{"n_layer": 14, "n_head": 5, "d_mlp": 448, "norm": "layernorm", "rope_fraction": 1.0, "tie_embeddings": true, "init": "normal", "init_std_up": 0.0305, "lr_head": 0.00609, "warmup_steps": 314}
MLP neurons of a small language model. Each row is named by its layer, matrix (gate and up: input weights; down: output weights) and neuron, and shows model dimensions 0-159. Each number is 128 + 24 x the weight over its row's rms, rounded and kept within 0 to 255. Numbers have three digits each. A neuron's up and down rows have the sign that makes its largest values positive.
Before each neuron's rows, "fires after" lists the tokens most often just before its 100 highest values on Wikipedia text that the model never trained on.

fires after: "| ", "the ", "("
L3.gate8:147160169086150146093107136117112129152118149127122115106149140202113112102139106115114105123112110115178103132123146141142139160148116129103141115133112120127122109123106132116102189092137123151125125089084093143142105137133058158126126116122100148132128152146163120130197143132130131116109156129080173137149129124134127183159121107130097124110095115106142121106146144130078134095147107102103115103145159113138126107126142133115138140125145144175175088089103143168150113115155173
L3.up8:135133141147152136156146132141099137108122102128118123106111160094109133108172090089120112146091125176140102120090109124140127145134164132098115088154083121212098162127111136130116114145110113144167145102158184125110130110115115112150077136134132171150165140135114133130138117128137153133094118110148123141092146101091143117115151144152126165146113093107166176121108122161164115081123131083144129111152153091123130105067114099113145135140119118121168147121143131158151110087142134
L3.down8:097149154142142128151172110111134143106088146120155176131084141126155154102116195133071141120116128105135148151146131161144097114163134092135087135132104127165158126178145144104136109148099109112120105113121149127101125083174165077101161144101093151136149100121167122128122075104174110105132091156150154116117144099128117131133143153102161134114120135137120132162112106125119138114138133167072120121123135121138128159085123134118115125117131114109112167143159094138088148144114095

fires after: "\n", "| ", "|---|---|---|---", "An", "b"
L2.gate111:113142145091132111175125129100110100133080155110117110085123125128149106113135125124100159076180118139153082123193125114135114131139120102128124109153168133140112128154114191140094124136076120153114120171138141172137100136110132138146104101168133173110130136164110122133155129097161091117125142107088115142120088101143100172083108128138098132139137126146140119105138110128150119132149166104138116142153160142119160122180141113139119146132107144110157097159141160133097141085153093
L2.up111:134142131082090150107128137132152131168120134149139135140111135124106133165117110160106104099122144182082130154167132118111099104134096119101130124173143122130127124123092141153128156117125153135123137100119149122140112153126147101113117128155128119144147175124162161096157078126137149144118143130094132146152133091143129123197181095146154125109106138195146114132101126175087136132139127116111122111118128116133130122116155119090139091143095113155140091127116114206066094136090144
L2.down111:154149104125121127111107151149108113168107134131124149128118128109148125108162115134135128114079119080111117182193141128126124094158141173109179149150111125092133146109108139152109153147111113097132137089154144156115102174117121070136093084117145138127156168080152110102135137166142176124114156148127126147148144106127173154116085120149135142134134104098136134125159135130146100148127099092130097135132159102106119102100130087123106144172132104138064111148125107159116120123152146

fires after: "\n", "- ", ": ", "the "
L11.gate259:158112139097106152131125124139117066161115114088127129170138125098118125136122115114102144152090121135140139136118124103113159094138133131138114145153142123142177057127128095146161082147158119134163117124125132082133100110152145109094165119083168098112128142156162132125165113170167160119151152137153112089137091129087168179153113089146144096099136123108143162126147128116168124167100108120114121117091115124134096159095122124143108134122082133112177114115132148151115103113122129
L11.up259:131133115095109117148145119153109162109075133113129135093109146092104104180105132181180115113124135117083116128143099113138171112153155121132123114156139155142111110139115122076163153116108141137094145166111170130131093088092123125099140127118101091116141121147154110144118104107151116106115143136132122121150124140109084116128126192113100146150124108110124135125139133079162131124145117146145148142159140138160172138127116152088105102138103169077144096100108150138129176086179142
L11.down259:133117116147126129158088102098126106132145145145140092153179121127070119114090132151133166116152142104143103117151126142105110109140146125168141123171115120145127169111098116141134153122141130100117134129115104105163141182063092137103097164156132105087116171114131106163102137104144137171135119130154131150110090164140164093115127111151138122133165121157123105105130163113164115159092141132147124122146116163130098131159099141150123142094130105102103132069111112114111136149077179

fires after: ", ", ". ", "\n\n", "result ", "\n"
L2.gate357:137139188127116168131136164084141119098147123146118119150141153165165103153175103076118100114149153140190125121112111148099112109138168105134112104117115163189094135091117137113086101127112125139140141077086140118093081129117084155122130131155152126154160132155103149151130144144126159129141126113105106159093098103131129141130129143149136116159139148077166101090147135121131131120149159117144131166099097133130145112150130129136132157104092119121095132147130164106144151087112112
L2.up357:125159120184121157140148112149125136165143105119115135154116119161127165102104128173137137151130124135173145151153131112147158131139111141091164128110129124117111144106094131113137174105132118118109133094088140096149158126111118114126143137158119156132093178125107162102110083134121091086161137130146103145168154152122117108100096103122145148147121108119078107137124152119090089159134109121132088153129090103074096132104127156124179108107074143166105147134103163084131153128098136
L2.down357:103125122126107128108107143118116113104163119131171124129079126136128136082082172119120123124095144109186113163171135121165147119084134090106128175163194123139098139145159134106150134104148124141088132122136127122133144099077123106114156106135125132090108156119138108127147101087134095111121113103149129090130169174114133133158148132117135144143116135160106115143129105145105118107109186149108145120142137138095106147115107161133162150131120130133159118105105182192101131149118087

fires after: "| "
L3.gate155:111120134119149132111144099115118159137112128150137152107132131096158136165109161106119164139137104101113156128141106131112130192133124122122131114103143118170100148107105142074141151133119107114115148149102096130129149100126119104137138139177118142076105136185153114122130106150130175101107153121115158144163124070083137143113136185113109107124133115147147123164147100146100115097118115156072139103064169125142081121111128132184111158125118142122149110135148124114173130125178123
L3.up155:178163126111112118133086128134183136146145138130093116138135136169112113104151129156118106151139117141108095086095157128165124129158177114103160114142128160144100108128128135152120174094097137141150100155145143143105124115130123172137152118142137118147132079113098089140126105119152115122094111104122167099154132110131119182151099090153100138154119151156182156099108170108168120122132118129145179118157098099105150125103131116079143132088166147095136104100107148124131135102133151
L3.down155:110133105161130149132155118118110124167128141146125134096130068099116156139115140119115157100122109128111137169132102125117139132150127129148130081112143117152087135147130083134091138104156089091154093120107137099159139128122137064138142193138133117088139153152118104141123155125117164106128131072135172149105114118129103098089112114128106124108123134133132112165150101154113132099121123130106098082118190110150116127153119115157154160144141164107184161149113118159131173172148109

fires after: "t", "T", "ec", "b", "G", "B"
L3.gate184:115121137130113126102185104080152130117123155154159119145131095138145112122116137112166143135149102107185170122171159107055129125138113161105157121074146126141142108169133125124138128132075167142111161155126088088132097100136128099174148130083125143124109168102136137121126141072063133146135113123099115163128145115128130115133149139136151080110119129067120114132136112131134135135113106148128132105149134137122109119135100123172133176133074156119134117137128144134152114134157137
L3.up184:129131121131123117123148124108106154153086126121152137154144120107130181131124116117123122150157117117099109105094161108118152088164139127121106186141131139097132154108148131120136122121110118125105129157105107131152108139161109138159125150128145089063093134118085129098116103103133163059164137090151162120148134149133126140094158091144161116136105133152121142103126111128168098135132089201113134137136142121081060124138119128134152149118129146126151153164102167094135075140155114
L3.down184:166095121125166147125109137165160138116168134120120134115085145143088110131132127122160126143118157138124140136090134141126126116111114130103108141132119199136099129146083140098162123105135123119104129108151110167161133166141152161090072126112131119173172135136113129140149124150144094138150164111125125110172089125091185090138065104137094121115091096156118100146135166105137121148129114130111123172132121091136148141136126087137088109114159094157122140141130103102108173106114110

fires after: "K", "S", "X", "G", "N", "D"
L3.gate1:149154190128151138103188142078112088125143119108133136112120156148153162113135126169143096113118117157133137098120182105138122113114115145146161126093106132099127090141106152135124109086125136147126146119106143105149126149161109090130166124144111134157127110139126157149095090157113082107097102108091147153124156137094177158145168124109110113153168078097151113125124146145130101136116109093095157144070119150151130135115124136143094188136131156160119109138104129131144119131118149
L3.up1:120144109075114108117120167145155122135132158150128107112115149105133125141143091146092141137139181128133097136150138133180103125115163124140126140163144162113134147130117120101118132121044129142178093119128147103103123107119133141135094140156128155074133126159109073111087146145142130144106136129175139108126157104118121173116119061169100119102141131090135072108126143137101108158122145131121176152141104149133111141159138127144134131119160117090085160163159149144128128149113121
L3.down1:123112148145125147113133119105153145104145145114130131137113161116109133145110087117153101168097096129159163121147096124146126111177108162123121141128158141146131134086089103106121113114173149120104075120200175145164150125132135124157151087136167122156141105086102127154156124091158103154112137118107116172118158141110133115144125163092126119110182127158101122114115142135118078145075135139139102123127140074114117108126096136129145140122134160149121072143167112133136119170134102

fires after: "| ", "was ", "- ", "film ", "Points "
L10.gate36:154119090080153121107064137139168078119109109143100126138116124145179145156159154100124162142128116120132160128139100092120131133119156096115117139165098089155125159150134161148137062126101136114090134077138126101126168130127118183104096121090148150128091145153141130113156119154103129140103136142098151140163098136150126089120126118126120112114158158102098118110151112123158122152130156150142129152114159135121114159143147155129135167161061123141126135145124149171153112133114111
L10.up36:131141120114116108143130125130163144108111135147101125094130076126148197145102097091158116141102120129172101120150088102091104126110138109137125130169157132098172120112166175157113109139106107145082109128094122146138132110117152124120138145097101119113139139166102099113131099164168113128139142179137164137131114167187129133106128101120103104122120098131145121143141115084168131158126140124112107100150144125147181132099156096094126151093148088090098124125136114163125140086113144
L10.down36:110095122156115141084127127162162139080111156165090126149143154115149137113129137099143122126135132137153101112101137102150078135123111106116133127129145131151157117096127128099124132070096150125174096151103127166150115157132155127152142191112111131086108114120128147113117137144161136097103142119169097148064166143084100163124143164110150117109120149137080144140088109132141136112105162180120111144148161085131114114112116126167134137145154121091113117146126127115108161148163089

fires after: "\n"
L8.gate435:146112177106146159156097107136114082138120142102178106109130160138095137113120111122118127146086142140143151123131144179101151136127095127113145136138121125121111138136119146122166106074155117120113093102110109116139109112134105152132149122116133151139121136177162106186142141098140133115091149107125118180116127110144144131162085119153108072113099097129115123092117138137121099138079160126110128089157121141141177087113135107109104176131130122204125096161130123124152155084109121
L8.up435:136125131150139131145143129099149132097101119123147148104143162092133063114100171140108155139136092107133136111171152172141143134143116126143133140098114067124150109086154157095158131125102130109150123082143151149126100139134081138127148144173108108158141099137130139133124141096144104136160131143154149141126129145124138098084088158147100104101145082143138156116118131127181174108090075140153118148133145145144123189146147121124118103129113148117140128110065161115101149102096140
L8.down435:147141153126145141082137191128171145087113123136177147105141121128133109131106065136147148155120116102138133170149140101137096139135101140139152182092148134113071125095095120128122109127102111096138097136156108139144144140150134086121113143103151151125146135165140142123171104145157131103106133136135188150103109104126141152123131150153108051163132122097143137162098146132128150144111156107164077118137142164131104116109143135136133093128104121095101083130105115114126159112112128

fires after: "| ", "\n", "- ", "\n\n"
L8.gate320:120131103108133158152114140151078063134126185116151113091154153158177105119115117146103148157104127134128172091142131150154149129120125116097156104094143130086164121157150144140117112146115128124143189109104114141084114159154126161112118106131099164150111151130133162128144143097122120131130099137133147139107096136136137173142097121143089104168142117135156108157123142099155124173133123084113125115128130139094133132125116158129065166055156121137113106144147149126110100130128151
L8.up320:153146140108104145112127126110155145189110094143164140102112115056130111129136135093102161150134121098096128147140117144102128079117137173115098107131118096125149109108137120142195124170125096121120150088101157151144147140157119102123128116117106145133133122155142106121088148131175137099142095140124164141088172091114093120172165136169118117127113185150120114123114114090125161176134129140153129137130126088103122118111169118140084122109129129114165106122094137156113139146117116
L8.down320:139080104117148154167155130130105125134160152114142134145109090112125130137105116123094123115140100143124122168163077136143149135158179128153098108138111149168180142102126122153179151126141081100116110140117122119164127105139095116146110128126147158154136128143154087137127130130156147128107127115134138126096125147072117155128148127135120102108119164154072101105160106126121157118082107144134115155111092126163105122064140132123146111116076111114183080105150127146165125146162100

fires after: "\n", ";"
L11.gate389:151152122156117110138129098135128131088137119156134097100122122153139130088130139145132163139092152129142141068120113165109151105192099151092133094177152138164134120174129119125095141118099133122163141114142121175071101073163148146102128100122139152072147100142150149142103104100129131188121078115147142149115112107116160134126103128133093131132122149136142141179153147147097152127138113186097147092097118160138156135104113135103119130124132152124134136106130144104114147113118125
L11.up389:090118102149116098075111107147132158166139124130158139141147148116127119125103177121125118179171146121079085114135131127139144117149121119105115116163106126145147140110127162147143151106153123097150158094137120110153131148134100074105123134128052090102124155141115118153147128127189097053145160137185148111139131107100113145127130134122150175129085092147114133130134098129115119150143135129143161125114095121114132148129118121103136126138110153164153091109141145111098158142169102
L11.down389:152148088144164099128091126133107114137130148107126094137080120115114127152144086083111155124150061121176120162133156127150107091136116136127104108126112100136108126109151139143093135123099135112118112137083133159152164146121108124138156132181120110152150145066145119129147116156153156104119142135102145116131119162099167108153115134145146150105132105075121103173171138124130121126143131135101144133166100122128123156103158146093145079101115077151139119116134134154125150140196153

fires after: "K", "B", "D", "P", "G"
L5.gate412:189130114154132154110138178101118105123162109127148079137094142084179105143108150130127145107131129159177137135196133126108125164135108123136132122149146115140152072143087154127126101100117113108086138118159133132139139093129114111122143120125070137127118119079126123118127101128081145114101152163131152104139098083118177129112144095124148129108128147109144111182159110106141143144138121128158134160106129163125126111186083121152108152155129116101096091130127134119129156147146132
L5.up412:106088121146131150117165159114104112125117144147126146138114130122103129100135122150123157103161137108185101127145135135091126084131174143143127112097126135150125105141154126163120130105113071138180125084112099117113105102116150122105193139066127153148122110149129144187182120113123173138082105108132141125106073114137128120159128113126112148136165108125127073130115156103110159119161103161115139137113120136130165106178144140124110131147155146144121100146159143117151103092104108
L5.down412:109130123122128131117143073138080153091114115177111119136137146184119156143128119113134131123138131111138144124150113158106134153128127120113087166155166108097091150126111135130174150118113161158135141071094150095100123118172151132165087115104103116125105137119138112165140121131115093167134157111133097143112091151079155122133104156142115125101077113183130136110081166096103095155167140125174110151176113079131134137128147121114143142112144124121139106170139138143142118126105146